config.toml
n_layer = 8
d_model = 576
n_head = 9
n_kv_head = 9
head_dim = 64
d_mlp = 2304
vocab_size = 10998
activation = "gelu"
norm = "layernorm"
norm_place = "pre"
norm_eps = 1e-05
positions = "learned"
qk_norm = false
attn_scale = 0.125
bias = "none"
tie_embeddings = true
parallel_block = false
init = "trunc"
init_std_qkv = 0.022
init_std_o = 0.00551
init_std_up = 0.022
init_std_down = 0.00275
optimizer = "adamw"
lr = 0.000767
beta1 = 0.95
beta2 = 0.99
weight_decay = 0.25
lr_head = 0.00356
grad_clip = 1.0
warmup_steps = 269
schedule = "wsd"
decay_fraction = 0.903
decay_shape = "linear"
final_lr_fraction = 0.1
batch_tokens = 131072
seq_len = 1024
doc_mask = true
train_tokens = 856200000
steps = 6533
dataset = "wikipedia_en"
MLP neurons of a small language model. Each row is named by its layer, matrix (up: input weights; down: output weights) and neuron, and shows model dimensions 16-79. Each number is 128 + 24 x the weight over its row's rms, rounded and kept within 0 to 255.
After each neuron's rows, "fires on" lists the tokens most often at its 100 highest values on Wikipedia text that the model never trained on.

L2.up1472 [112 175  98 182 131 116 153 113  93 116  81 154 121 127 123  95 131 129 111 137 155 101  57 118 125 133 143 154  83  75  86 153 132 106 145 153 140 126 126 115 140 121 141 142 145 115 118 108 146 115 131 158 129 125 166 148 164 158 128 130 128  81 107  82]
L2.down1472 [120 158 124 145 164 120 116 140 122 102  67 119 136 142  94 140 155 147 121  82 174 142 127 115 111 127 145 134 173 135 159 118 156 146 112 145 119 121  86 135 145 132 103 152  77 127 137 177 176 123 127 159 152 135 114  87  82 147  89  82 140 122 144 171]
fires on: "0", "1", "2", "3", "8"

L2.up217 [143  96 142 142 112 121 159 102 159 134 105 142 131 148 124 118  70 125 144 150 172 117 182 103 145 125 109 142 104 144 149 110 133 146 136 146 176 129 128 121 134 154  94 108  88 118 132 152 170 138 139  91  99 148 151 113 117 173 172  92 116 148  89 101]
L2.down217 [122  94 152 178 161 150 101 142 105 118 127 149  94 147 117 127  86 100 142 122 162 132 132 127  96 123 140 112 136 149 114 129 144 152 123 156 152 105 115 141 134 136 134 171 132 138 101 143 119 135 122  68 116  92 102 138 180 124 133  83  85 174  95 145]
fires on: " under", " Air", " air", " =\n\n", "\n", " by"

L2.up1880 [120 156 122 176 159 167 120 128 140 101 154 121 120 129 110 126  81  78 140 125 131 135 125 145 146 135 118 126 128 120 165 113 101 135 152 102 108 174 109 169 127 170 138 137 144 132 123  94 144 130 143 142 130 100 138 167 148 105 117 105 101 128 136 152]
L2.down1880 [153 114 106 151 107 135 162 140 103 151 117 126 143 128 123 125 126  92 131 127  96 118 131 129 123 132 144 155 132 111 109 147 132 134 136 125 110 109 105 142 112 118 149 154 111 197 130 142 113 113  99 111 112 132 115 171  67 116 106 155 116 151 117 133]
fires on: " ", " .", " M", "0", " |\n"

L2.up713 [143 183 134 151 142 132 151 115 116 142 129 136 126 143 118 130 128  91 149 163 157 132 135 139 145 142 138 149 133 118 146 135 108 117 100 136 173 119 156 138 117 116 103 147 129 166  89 108 182 170  94 135  92 125 132 159 127 163 120 120 125 130  69 116]
L2.down713 [164 156 129  97 115  99 107 117 139 125 106 107 140 125 120 125 128 108 140 125 127 129 174 114  98 138 100 130 123 162 143 158 164 111 138 128  82  67 113 110 129 127 111 121 137 132 122 135 213 118 116 133 168 118  96 116 106 129 130 112 111 113 142 132]
fires on: ",", " or", "—", "\",", " by", "),"

L2.up625 [134 106  96 117 107 128 133  99 112 142 131 130 123 128 134 132 126 132 139 146 169 135 124 129  68 112 132 133 141  91 113 119 118 145 191 132 139 151 127 170 111 144  88 138 106  80 141  94 148 148 156 124 114 146 141 111 125 111 148 124 122 178 140  88]
L2.down625 [138  82 156 133 113 109  95  90 150 113 163 146 149 151 166 106 143 156 119 152 137  87 116  89 120  94  85 125 115 126 109 147 149 142 121 112  91 112  91 152 150 105 150 155 126  85 150 146 115 100 185 118 122 129 145 157 119 152 140 148 120 109 111  97]
fires on: " he", "He", " Albums", " He", " Un", " flu"

L2.up352 [ 90 141 147 140 139 143 130 129 106 141 164 142 134 146 104  85 110 112 118 132 146  87 130 128 139 150 157 155 136  91 127 105 157  99 139 209 118 130 132 160 155 147 109 146  95 157 138 160 157 126 121 128 133 144 117 136 136 156 152 115 124 111 158 131]
L2.down352 [133 188 144 144 135 124 148 166 124 139 110  84  71 117 129  98 112 167  89 156  86 136 151 160 107  74 198 137 128  92  94 129 119 114 136 135 139 138 161  89 148 116 114 142  61 136  86 109  79 150 134 150 106 178 121 136 147 117 126 100 104 131 119  90]
fires on: "-", " -", " (", " –", " =\n\n"

L2.up409 [134 104 120 127 129 163 124 118 106  91 113 118 126 142 133  71  96 113 171 162 118 138 140 112 124 131 121 128 105 128 148 139 128 127 126 123 136 136 123 139 183 128 107 131 136  84 102 153 125 161 136  90  99 136 119 147 137 124 130  83 128 157 110 134]
L2.down409 [113 122 121 138 125 136 126 197 106 189 125 111 145 123 116 142 134  75  98 134 117 132 143 135 104 117 123 137 140 131 160 103 116 121 139 180 128 113 162 120 103 101 138 156 172 123  62 151 124 178 127 170 146 156  71 122 146 122 102 103 120 149 111 122]
fires on: ",", " ", "-", " +", " •", " ("

L2.up1540 [120 104 106 151 114 110 154 100 124 102 130 103 119 177 128 116 169 127 112 124 198 117 124 159  95 157 147 127  93 120 116 166 156  93 144 136 113 153 147  78 156 159 135 124  99 127 140  94 170 144 110  71 116 109 149 123 129 131 188 135  90 122 119 116]
L2.down1540 [143  80 148 129 138 119 129 117 148 146 136 157 133 134 153 132 138 105 131 143 123 120 150 158 139 128  95 116  98  92  91 174 145 112 113 133 121 129 166 123  99 146 141  92 135 130 153 113 126 129 119  98 130 123 108  96 155 109 104 129 140 126 155 160]
fires on: "==", " |", "|", " States", " is"

L2.up529 [ 79  74 128 123 120 155 152  95  87 115 126 105 117 106  89 113  60 115 104 123 119 145 109  89 110 129 105 214 154 101 113 141 130 120 118 113 117 167 100  94 158 129  72 128 164 167 147 108 118 107 115  88 115 104 135 120 126 171 140  98 159 129 124 172]
L2.down529 [124 108 118  99 124 124 126 155 159 130  79 174 142 124 122 164 131 152 161 140 146 116  93 161 122 152 142  82 147 177  80 162 127 126 137 129 153 150 107 131 115  91 126  80 108 147 148 140  89 134 119 185  43 147  84 111 159 137 113 126  65 141 109 121]
fires on: "ib", "ian", "so", "é", "am", "ant"

L2.up1005 [139 137 139 112 150 126 151  88 115  98 166 162  89 177 177 122 125 137 156 145 195 132  96 145  96 147 124 126 168  67 120 108 100 181 131 106 159 122 172 129 152 146 120 165 123 107 126  99 147 136 125  96 137 132 158 161 163 127 163 115 125  97  97 148]
L2.down1005 [104 146 113 133 131 130 119 123 154 102 132 129 110 152 147 154 183 141 132 133 151 149 136 151  84 113 137 130 135 119 118 149 145 138 117 149 153 161 110 109 141 132 142 128 149 119 133 121  90 132  90 108 192 129 138 145 129  83 143  73 106 128 100  92]
fires on: "O", " O", "I", " S", " I"

L2.up1769 [ 79 104 120 134 102 163 129 130  87  71 144 109 143 145 148 131  85 134 158 131 158  91 141  98 106 160 165 123 131 113 153 129 173 176 132 120 112 118 132 110 149 111  99 134 138 137 159 139 126 170 130  95 104  95 171 114 120 113 122 154 123 150 133 174]
L2.down1769 [147 148 134 124 121 119 111 118 143 134 160 166 165 135 103 139  82 105 168 159  86 106 135 147 111 123 107  98 140 160 101 117 147 117 142 139 139  98 112 113 142 134 145 106 133 113  98 116 160 142 104 149 120 126 133  99  97 151 128 136 116 106 156 108]
fires on: " Title", "ae", " Lee", " May", " June", "he"

L2.up1239 [161 139 110 150 101 152 160  93 128 157 129 158 149 121 118 121 105 115 123 134 149 117  93 155  69 141 157 152 140 114 126  96  96 156 134 123 183 120 152 114 139 142 115 175 152 113  91 150 126 142 147 126 137 118 126 159 131 127 137 106  76 143 124 144]
L2.down1239 [166 170 147 136  73 123 157 140 160 153  89 117 136 165 159 132 115 181 102 137 154 100 142 121 177 147 106 131 169 136 106  94 135 116 170 106 143 167 108 142 121 127 135 115 125 115  90 130 197  94 166 140 125 133 160 151 108 107 104 115 159  57 164 107]
fires on: "==", ":", "-", " (", " ", " |"

L2.up1826 [ 94 130 132 122 112 160 108 133  98  77 155 126 109 107 129  85 116 112 123 141 131 136 115 118  99 140 160 173 169 155  99 159 102 149 112 115 156  93 178 111 133 122 110 132 139  77  30 161 159 130 115 129 139 125 129 140 165 152 131 147 120  97 101 127]
L2.down1826 [153 130 142 140 108 175 151  88 106 173 128 113 121  93 156 117 157  64 146 127 126 157 165 154 101 107 116 115 137 127 168 139 101 159 134 147 110 132  83 100 141 120 139 147 125 140 153 127 107 100  76 126 116 159 135 135 150 124  98 161 120 129 138 139]
fires on: ":", ".", " |", " /", "–"

L2.up234 [118 140 145 113 134 148 147 153  98 129  80  96 139 137 171  77 124  89 127 170 136 110 140  98 122 121 170 152 118 139 159 161 122 144 107 136 147 110 150 127 144 146  83 143 115 104  52 130 138 162 114 148 147 128 116 141 159 113 134 134 132 116 142 158]
L2.down234 [108 161 147 128 161  85 126 107 111 115  79 110 133 131  99 156 141 111 117 122 123 116 161 129 169 123 103 105 121  93 166 156 151 124 132 135  99 124 168 130 138  96 106 139 167 188 132  96 114 162 116 156 115  93  88 155 114 123 134 109 130 160  75 150]
fires on: " ", "+", " |"

L2.up1193 [120 130 132 100 139 103 181 108 103 189  86 127 109  99  95 120 143  98 133 157 123 129 130 144 138 151 117 116 173 143 127 107 135 123 106 160 126 147 153  87 127 152 142 116 126 108 142  96 168 137 118 120 148 107 163 109 113 125 130 156 127 133 130  97]
L2.down1193 [122 135 145 141 107 123 177 109 152 181 171 104 111  69 149 157 164 169 150 138 101 151  78 109  81 118 110 118 135 148 109 104 156 131 119 122 112 119 106 120 138 129 119 106 148 147 143 151  93  82  93 158  90 129  72 127  98 173 143 148  79 148 158 108]
fires on: "ab", "ob", " T", "ate", "b", "ub"

L2.up505 [132 143 114 133 149  94 149 138 109 148 151 147 112 170 141 113 168 128 112 182 138  89 108 117 100 139 146 122 118  93 190  79 129 133 153 147 135 106 130  94 139 132  76 135 121 126  97 114 141 171 159 157 145  66 111 145 118 143 102  97 100 107  98 120]
L2.down505 [100 155 106 146 129  76 111  98 105 130 107 148  83 164 160 124 194  57 133 141 136 162 170 144 113 124 154 136 112 123 177 162 149 149 102 101  80 111 108 121  86 117 110 125 120 100 103 105 130  96 134 120 133 154 121 145 136  92 141 140 101 141 100 104]
fires on: " as", "/", "—"

L2.up967 [160 126 109 149 127 115 129 108 126 123  94 117 103 132 141  52 129 115 103 133 136 115 117 156 133 148 129 130 134  90 135 130 126 138  86 125 130 117 108 124 126 168 117 138 140  71  46 154 141  96 148 140 116 145 146 140 174 119 122 147 111 120 103  98]
L2.down967 [133 137 134 157 144 130 106 159 147 141 125  91 142 119 142 127 125 123 143  98 174  82 133 148 106 169 126 133 111 131 175 148 134 132  91 140 125 150 130 154 109 114 120 126 164 147 122 125 113 174 116 175 122 104 122 137  86 138  92 104 148 116 112 151]
fires on: " ", "0"

L2.up893 [153 143 116 124 133 141 140  92 106 111 135 164 141 134 122 111 131 115 145 122 137  71  98 168  94 133 140 110 163  75 143 133 138 134 197 147 147 115 165 128 134 139 124 152 121 119 108 103 157 127 140 133 141 114 142 155 129 113 147 131 110 171  82 152]
L2.down893 [111 126 104 142 127 160  99 148 158 153 161  95 131 135 141  96 162  45 127 110 158 128 144 135 129 128  96 185 163 124 117 108 179 104 148 129 160 133 154 135  88 146 171 103 134 124 112  96 148  84 125 145 135 105 144 166  97 133 118 144 103 114 128 122]
fires on: "==", " American", " (", " United", " or"

L2.up1894 [121 112 100 142 199 185 135  69  76 117 135 140 157 114 113 103 119 102  78 117 146 121  78 106 109  98 169 164 154  98 110 167 145 143 121 120 143 141 132 125 106 144 134 138 124  85 111 109 153 124  77  99 135 129 144 108 155 118 176 134 119 138  99 157]
L2.down1894 [120 141  88  80 172 132 129 122 133 114 139  98 140 150 142 148 127 106 116 139 128 157 141  81 131 126 135 115 115 148 142 141 148 128 160 123 122 114 141 115  71 117 145 132 200  83 147 129 115  93 107 137 151 125 118 110 128 153 135 125  87 103 151 173]
fires on: " that", " which", " be", " all"

L2.up742 [159 155 134 181 100 158 109 155  95 104 140 115 145 142 203 106 131 130 145 160 183 123 149 105 133 123 149 143 121  85 114 118 153 105 152  72 105 123 135 125 121 112 106 136 157 134 151 147 158 148 147 153 171 141 155 122 163 134 150 171 117 103 107 127]
L2.down742 [107 114 116 193 132 121  98 182 118 120 102  90  84 167 114 142 128 144 118 146 124 186 151 135 163 139 137 106 151  80 129 165 165 101 119 146 152 165 153 100 113 115 109  97 118 129  93 153 123 108 148 172 121 131 100 133 133 114 150 105 112 106 107 126]
fires on: "-", "|", " November", "arty", " election", " Votes"

L2.up1877 [ 78 103 118 156 128 133 110  73 108 112 140 134 145 140 139 117 163  99 150 136 109 114 111 147 117 175 133 168  97 134 129 110 110 160 142  93 126 161 136 102 104 155 114 113 115  86  84 123 151 135  57 113 176 117 157 111 140 117 165 135  86 121  84  87]
L2.down1877 [117  98 114 139 152 127 149 104 111 125 129 126 114 156 124 157  97 110  64 111 130 155 136 163  96 165 188 122 103 188  81 107 114 136 152 112 121 127 164 125 143 110 151  90 163 110 104  94 123 161 162 112  73 103 113 105 128 102 152 107 121 124 143 101]
fires on: ":", "'s", " in", " Cup"

L2.up477 [135  97 134 100 186 174 181 102 106 108 123 112 120 146 113 110 164 138 110 147 163 142  83 139 139 140 141 121 157  58 150  80 166 128 135 131 115 102 168 131 162 123 110 163 141 125  99 102 160 133  65 158 138  81 107 130 114  98 137 142 137 150 107  92]
L2.down477 [142 146 104 129 150 136 121 141 155 173 133 123 172 114 118 181 100 150  95 129 127 123 117 101 146 121 152 172 119  82 123 149 133 111 147 166 112 117 130 123 117 159 144 135 132 127 102 134 145 144 133 117 114 111  86 128 153 111 117 160 114 139 131 127]
fires on: " Al", " N", " K", " T", " Pan", "Al"

L2.up1192 [115 118  78 152 131  96 150  97 109 108 142 144 122 138 126  85 124 115 163 112 153 117  79 143  88 149 151 140 144  99 127 112 130 117 147 147 164 122 126 136 128 128 148 136 113 143 108 140 151 134 152 125 174 106 146 154 146 124 142 147  94 129 109 112]
L2.down1192 [118  74 141 108 123 140 120 133 122 160 127  90 110  93 109 108 135 137 125 109 113 105 151 113 146 128  71 126 148 130 116 110 132 107 135 130 113 125 131 132 103 123 164 164 152 121 135 122 150 123 133 114 139 161 116 112 164 110 146 168 127 168 119 162]
fires on: "==", " was", " is", "==="

L2.up282 [145 140 130 167 113 124 100 138  95 102 105 113 205 137 135 111  78  98 130  94 145 105 106 103 132 151 164 129 154 135 123 139 130 168 143 120 129 141 128 116 173 125 119 164 175 101 107 118 163 143 111 138 117 135 126 111 122 110 116 174 118 136 101 126]
L2.down282 [154 118 104 137 129 140 143 112 148  94 121  95 160 122 155 120 111 117 139 131  98 165 159  99 149 136 133 133  88 201 173 146 112 116 135 174 128 114 172 103 131 124 148 117 127 120  91  92 128  76 118 113 141 104 120 132 130 165 100 126  85  96 126 160]
fires on: " which", " that", " who", " this"

L2.up1332 [115  58 140 108 124 106 138 110 152 132 113 126 123 145 129  46 134 109 121 103 105 105 125 135 108 127 105 121  82 116 115  86 166 155 137 120  80 129 123 119 152 129 143 157 142 136 148 101 128 174  94 156 124  79 144 115 136 150 108  81 118 120 105 158]
L2.down1332 [201 178  96 122 109 152 155 155 139 149 114 113 140 116 115 150 145 140  98 116 157 138 148  99 116 105 170 160 143 128 124 100 122 140  97 107 129 115 157 134 117 166 138  88 101 114 116 140 144 134 152 163 103 138 139 157 147  90 107 126 119 121 108 184]
fires on: ".", "\n", " |", " ", ","

L2.up799 [129  96 109 157 124 162 134 104 114 122 105 113 136 115 109 100  91 116 125 142 147 151 157  99 108 123 117 152 141  83 122  93 154 142 129 129 188 138 145 125  89 169  83 119 165 123 138 105 126 172  77 122 120  91 151 138 111 122 177 101 118 173 121 176]
L2.down799 [126  86 127 146 101 113 115 152 119  73 127 112 120 168 124 128 138 181 128 113 141 144  90 137 100 138 145 131 144 144 146 159 122 139 158 135 156  94 118 137  86 115 150 165 115 107 120  63 155 126 163 121 160 108 132 108 136 122  85  85 107 149 161 140]
fires on: " dis", " Air", " a", " coll", " b", " air"

L2.up932 [142 135 157 110 134 131 163 131  81 138  98 129 115 138 141 147  68 119 183 149 137 122 103  71 141 128 150 126 158 122 126  95 122 166 120 157 130 142 149 137 114 122  93 160 139 101  98 113 169 133 146 139 148  97 124 140  93 157 146 169 139 152  89 148]
L2.down932 [ 94 119 110 148 140 155  99 110 147 102 122 104 165 119 166 115 150 142 134  89 151 151 166 140 132 129 130 120  79 132 155 133 159 126 167 116 118 133 110 165 166 126 113 113 149 122 122 128 124 116 118 117 100 129 138 118 124 127 144 109 125 122 100 122]
fires on: " This", " /", " when", " this", " sh", " who"

L2.up1372 [133 122 112  85 136 152 125 119 119 135  99 118 119 150 112 118 108 105 104 121 107 106 104 123 113 129 165 111 144 153 148 162 136 152 115 123 174 110 104 112 107 156 105 182  86 125  79 123 148 159 103 155 125 131 122 172 125 131 134 147 109 158 109 116]
L2.down1372 [ 95 160 148 146 132 118 146 104 144 164 162 120 164  88  80  97 137 123 112 151 128 112 112 129 149 168 110 127 124 115 160 124 136 119  84 107  99 128 122 103 139 116 173 153 171 155 115 119 151 114 139 161 111 144 125  71 138 142 126 145 167 131 177 157]
fires on: " of", " $", " ", " Theatre", " Album", " d"

L2.up1891 [150 138 128 114 161 130 137 110 100 108 126 114 127 137 129 134 155  83 122 142 124 109 140 180 138 141 169 150 139 122 167 132 112 106 113 140 131 112 123 110 132 143 113 150 148  94  41 107 149 122 125 129 138 127 128 141 143 128 108 153 124 129  77 114]
L2.down1891 [117 120 127 190 154 128 145 144 178 139 124 122 148 101 147  97 109 120 112 110 104 104 114 163 102 162 131 118 139 124 108 167 144 104 139 174 105 133 155 143 137 132 156 100 173 194 138 152 130 146 135 129 106  77  79  84 135 107 106 123 115  80 135 164]
fires on: " ", ")", ",", "1", ".", " |\n"

L2.up1135 [138 155 132  71 141 104 148 108  95 125 137 112 103 162 128 127 166 116  80 137 133 129 138 166 126 136 129 144 114  98 137 135 145 130  99 125 143 136 142  83 151 140  98 108  76 103  96 123 142 169  94 119 114 126 119 130 172 144 122 155 102 154 111 111]
L2.down1135 [112  90 108 143 131 130 134 138 103 127 103 152  82 141 143 141 121 166 142 143 119 144 112  89 105 180 115 121 169 125 118 123 124 116 124 141 135 100 164 157 105 120 153 115 113 124 121 127 152 116 170  85 142  88 112  99 149 122 120 127 100 119 115 146]
fires on: ";", ",", " |"

L2.up1338 [143 109 116  86 164 118 214  87 112 169 128 159 100 158 154 114 132  89 144 143 137 132  79 140 126 114 159 152 171 120 129 129 140 168 151 134 135 161 119 142 136 141 107 118  81 116 107 129 137 109 120 169 162 124 119 131 113 112 137 159 109 129 107 123]
L2.down1338 [ 87 141 119 101  99 126 118 101 107  99 120 145 135 144 149 132 165 159 174  92 164 122 148 139 128 129 139 130 116 115 131 116  87 156 119 128 153  79 108 140 127 140 141 146 140 153 124 154 156 109 132 149 146 113 119 101 111 154 133 153  94 120 156 152]
fires on: " this", " This", " its", " their", "This"

L2.up1316 [125 170 134 166 102 122 106 118  79  48 123  91 146 108 131 109  93 105 137 151 166  99 115 110 141 109 154 151 105 129 136 136 150 124 157 113 101 130 153  85 118 131 119 167 140 112 148  87 170 108 113 105 165  97 139 150 163 102 128 123 123 103 111 155]
L2.down1316 [ 95 142 106 137 174 151 145 100 158 162 125  93 137 117 127 139 113 129  82 136  99 114 109 158 127 146 118 136 114 100 154 101 129 139 124 138 107 124 105 101 126 106 138 114 135  83 125 175  90 145 149 145 114  91  89  93 127 145 165 101 117 158 133 128]
fires on: "ia", "ta", " times", "ova", "ua"

L2.up1438 [175 122 130 124 132 129 143 123 123 166 122 142 114 152 139 122 132 113  99 124 134  77 123 105 167 155 138 159 136 135 120 151 159 122 149 137 102 155 163 134 114 150 125 153 148  81 140 151 184 115 126 135 125 130 130 133 128 126  86 143 120 131 127 144]
L2.down1438 [136 109 136  87 144 116 131  99 102 157 138 120 164 115 123 156 136 169 147 119 105 134 130 113 112 111 137 113  79 141 121 127 105 122 143 125 153  90 100 101 162  94 132 134 156 118 149  99 110  69 103 127  83 181 130 133 147 117 172 117 123  67 113 141]
fires on: " the", " of", " on", ":"

L2.up1607 [166 106 135 143  92 133 114 121 121 157 124 108 148 153  72 121 119 108 119 157 127 129 110 146  98 139 144 121 105 132 155 124 190 139 138  98  77 106 119 103 128 131 141 141 152 149 157 118 154  97 161 135 104 117 181 145 126 114 127 113 131 148 146 122]
L2.down1607 [124 116  94 111 148 107 137 172 137 139  93 136 128  75 126 113 101 123 146 112  63  97 131  70 152  89 147 112 112 119 108 113 128  92 118 155 126 152 153 141 132 159 102 118  98 139 147 130 124  99  90 130 133 154 107 101 145 111 121 156 100  80  95 187]
fires on: ".", " Sep", " W", " results", " |", "===\n\n"

L2.up2049 [115 117 128  89 108 177 125 103 112  70 130 131 106 117 148 148 109 114 162 151 130 104 132 117 141 142 149 122 148 114  97  97 125 171 103 104 179 101 113 111 110 116 120 126 122 150 141  78 124 144 138 130 126 124 155 169 133 162 138  64 133 102  93 160]
L2.down2049 [160 105 103 143 141 145  99 116 146 174 113 151  97  88 144 123 118 110 160 149 124 147 163 139 100 156 150 131 124 163 156 130 135 162  95 120  95 102 102 109 114 131 147 113 125 131 130 108 142 122  67 146 132 135 120 129 144 155 136 178 107 167 116 106]
fires on: "–", "-", " \"", " '", "—", "/"

L2.up446 [132 129 149 128 118 197 136 147 128 151 136 110 114 132 106 109 149  89 110 103 154 131 134 112  81 129 153 124 123  88 107 126 115 153 138 118 120 162 131 149 135 140 116 138 108 147 134  97 144 146  92 136  92 106 147 159 144 114 123 119  97 132  93 129]
L2.down446 [129 119 119 139 127 165 122 171 131 124 182 116 105 153 114 147 122  98 117 114  86  65 119 104 116 116 115 115 144 133 118 130 163 119 121 124 163 139 108 160 104 133 139 138 144 111 108 171 101 106 142 150 155 135 131 148  65 139 145 146  86 125 205 130]
fires on: "2", " ", "0", "1", "9", "5"

L2.up650 [135 140  97  99 148 134 121 105  82 145 109 149 114 132 133 140 128 107 127 117 170 138 141 110 162 138 124 120 149 128 132 112 137 123  86 121 154 127 102 139  90 131  82 152 107 131 117 109 166 145 177 128  77 104 154 134 122 176 144  93 125 114  67 162]
L2.down650 [121 127 106 112 174 116 149 146 150 144  96 117 112  89 131 173 158 146 155 129 155 111 170 135 115 116 137 147 138  87 171 119 168 141 136 163 110 100 142 127 112 141 114 167 170 116 159 161 118 142 149 125 101  84 173 110 127 136 132 132  93 128 151 126]
fires on: "–", "9", "/", "====", " February"

L2.up951 [121 144 126 108 151 109 101 117 114 116  82 132 135 137 106 115 155 117  94 128 106 128 141 113 126 134 130 160  77 106 138 147  92 139 127 122 118 136 139 118 130 132 126 123  92 129  80 151 132 170 130 139 104 139 121 175 180 120 123  60 116 144  99 112]
L2.down951 [124 130 156 142 105 168 148 184 135 144 116 173 102 139 130 179 151 149 145 151 138  92 150 178  96 149 131 138 151 129 137 106 141 146 119 129 154 102  99 111 122 131 123 145  84 163 124 112 123 131 109 146 107 113 131 142  98  91 132 110 110 129 106 187]
fires on: ":", ";", " |", " including", " included"

L2.up634 [151 119 119  87 175 137 154 150 141 114 137 117 136 153 145 120 100 112 150 132 176 143  79 124 108 157 167 116 126  85 123 140 102 157 123 113 169 122 130 114 140 109 109 147 131 132 110  75 164 149 126 115 103  90 142 147 134 123 124 161 107 116  87  91]
L2.down634 [127 121 142 155 110 106 108 144 122 123 159 181 150 138 126 122 151 164 150 137 127 143  85 136 157 120  94 102 116 192 113 103 122 163 151 149 109 163 135  94 126 143 132  71 136 167 133 155 125 136 127  59 160  64 119 149 100 179 125 114 125 122 163 115]
fires on: " I", " W", " N", " O", " Y"

L2.up2070 [143 138 136 148 126 130 111 157  92 165 176 103 126 126  96  95 138  98 126 104 154  96 145 145 140 137 131 125 104 113 153 128 177 109 148  98 119 172  93 139 116 165 158 134 142 126 136 116 156 123  97 104 118 148 104 142 134  98 132  97 105 114 136 135]
L2.down2070 [158 105  84 130 195 157 168  99 125 144 116 136 133  80 170 123 118 139 159 145 153  91  99 111 133  62 162  98 132 128 124 142 116  80 100 109 139 115 105 119 163 131 104 136 175 141 145 149 105 105  98 145 108 125 132 126 162 116 121 116 101 114 115  93]
fires on: " ", "\"", ".", " |", "0", " Title"

L2.up1166 [150 116 135 165 171 133 181 106 110 118 101 137 127 145 115  90 168  92 109 150 137 107 108 141  97 156 172 121 132  93 113 100 127 104 201 140 157 172 113  88 136 146 132 154 126 141 114 135 138 165  99  96 116 131 134 146 125 132 190 114 117 139 126 139]
L2.down1166 [134 144  98 115 128 164 170 115 157 101 130 104 135 119 111 144 138  84 139 138 127  91 131 101 103 157 117 168  87 136 121 169 178 136 149 148 150 162 141 137 125  96 131 142  74 144 135 162 161 148 125 139 124 139 124 145  91 125  92 140  98 141  94 136]
fires on: " |", "|", " •"

L2.up1262 [ 96 127 117 146 135 128 146  68 110 130 135 145 134 129  82 100  90 117 102 110 127 133  98  97 116 136 116 152 121 109 131 104 112 153 148 142 124  76 173 109 148 165  90 205 170 127 126 112 104 140  94 142 130 127 100  93 150 158 126 164 117 146 116 108]
L2.down1262 [168 146 105 127 170 137 120 161 121 110 113 163 133 176 160 136  86 141 110  99  82 116 120 115 141 127 125 123 121 115 154 136 126 185 138 123 117 114 127 108 142 136 148 129 152 114 120 131 128 108 118 152 119 107 175 143 138 115 109 169  98 121 111 105]
fires on: " Al", " al", " Grand", " Real", " El", "Al"

L2.up557 [142 148 113 133 165 145 175  97 111 173 130 151 158 119  81  61 115 115 122 145 130  96 127 123 111 118 107 149 179  81 122 134  95 118 153  98 148 125 140 151 145 123 133 111 131 100 128 132 149 147 163 119 102 121  92 136 148 108 163 123 111 176 120 141]
L2.down557 [104 139 118 120 141 145 160 157 110 114 186 134 150 164 143 154 129  97 112 142  82 184 117  80 140 139  86 114 141 126 135 110 124 150  99 118 149  90 113 106 123 150 128 132 166 106 100 158 104 149 137 148 135 130  97 152 101 179 139 103 100 175 126 132]
fires on: " (", " pl", " Pl"

L2.up485 [117 165 137 179 102 110 141 118 118  96 105 132 167 153 128  95 152 112 152 101 116 148  96 170  97 152 156  99 162 104 147 122 139 151 127 119 136 147 116 123 148 135 121 155 133  94 137 130 127 168 116 133 148  99 160 101 156 109 115 123 114 148 128 124]
L2.down485 [120 125  89 120 152 185 111 144 125 150 143 131 116 121  98 133 140 145 170 137 124 141 117 133 121 153  95  96 166 176  99 141 101 117 125 123 117 119 167  84 111  95 152 154 120 100  65 149 124 117 113  82 134 160 142  91 135 120 127 136 113  66 102 109]
fires on: " only", " which", "″N", "$", " this", " California"

L2.up1391 [ 89 133 121 129 127 148 129 118 103 106 168 142 139 111 117 110 158 118 139 123 146 109 144 128 131 142 127 155 132 125 113 124 115  95 161 140 105 139 132 151 129 109 104 117 166 116 137 117 153 170 123 121 149 165 133 161 101 118 168 131 119 133 110 128]
L2.down1391 [160 156 127 121 145 117 122 134 110 119 113 109 103 117 127 156 138 135  93 115  99 149 122 129 197 106 129 134 162  95  91 138 104  76 175 117 130 150 112  93 143 116 131 112 112 147  88 122 111 143 110 179 120 128 104  79 101 147 134 120 110 120 148 137]
fires on: "-", ":", " Candidate"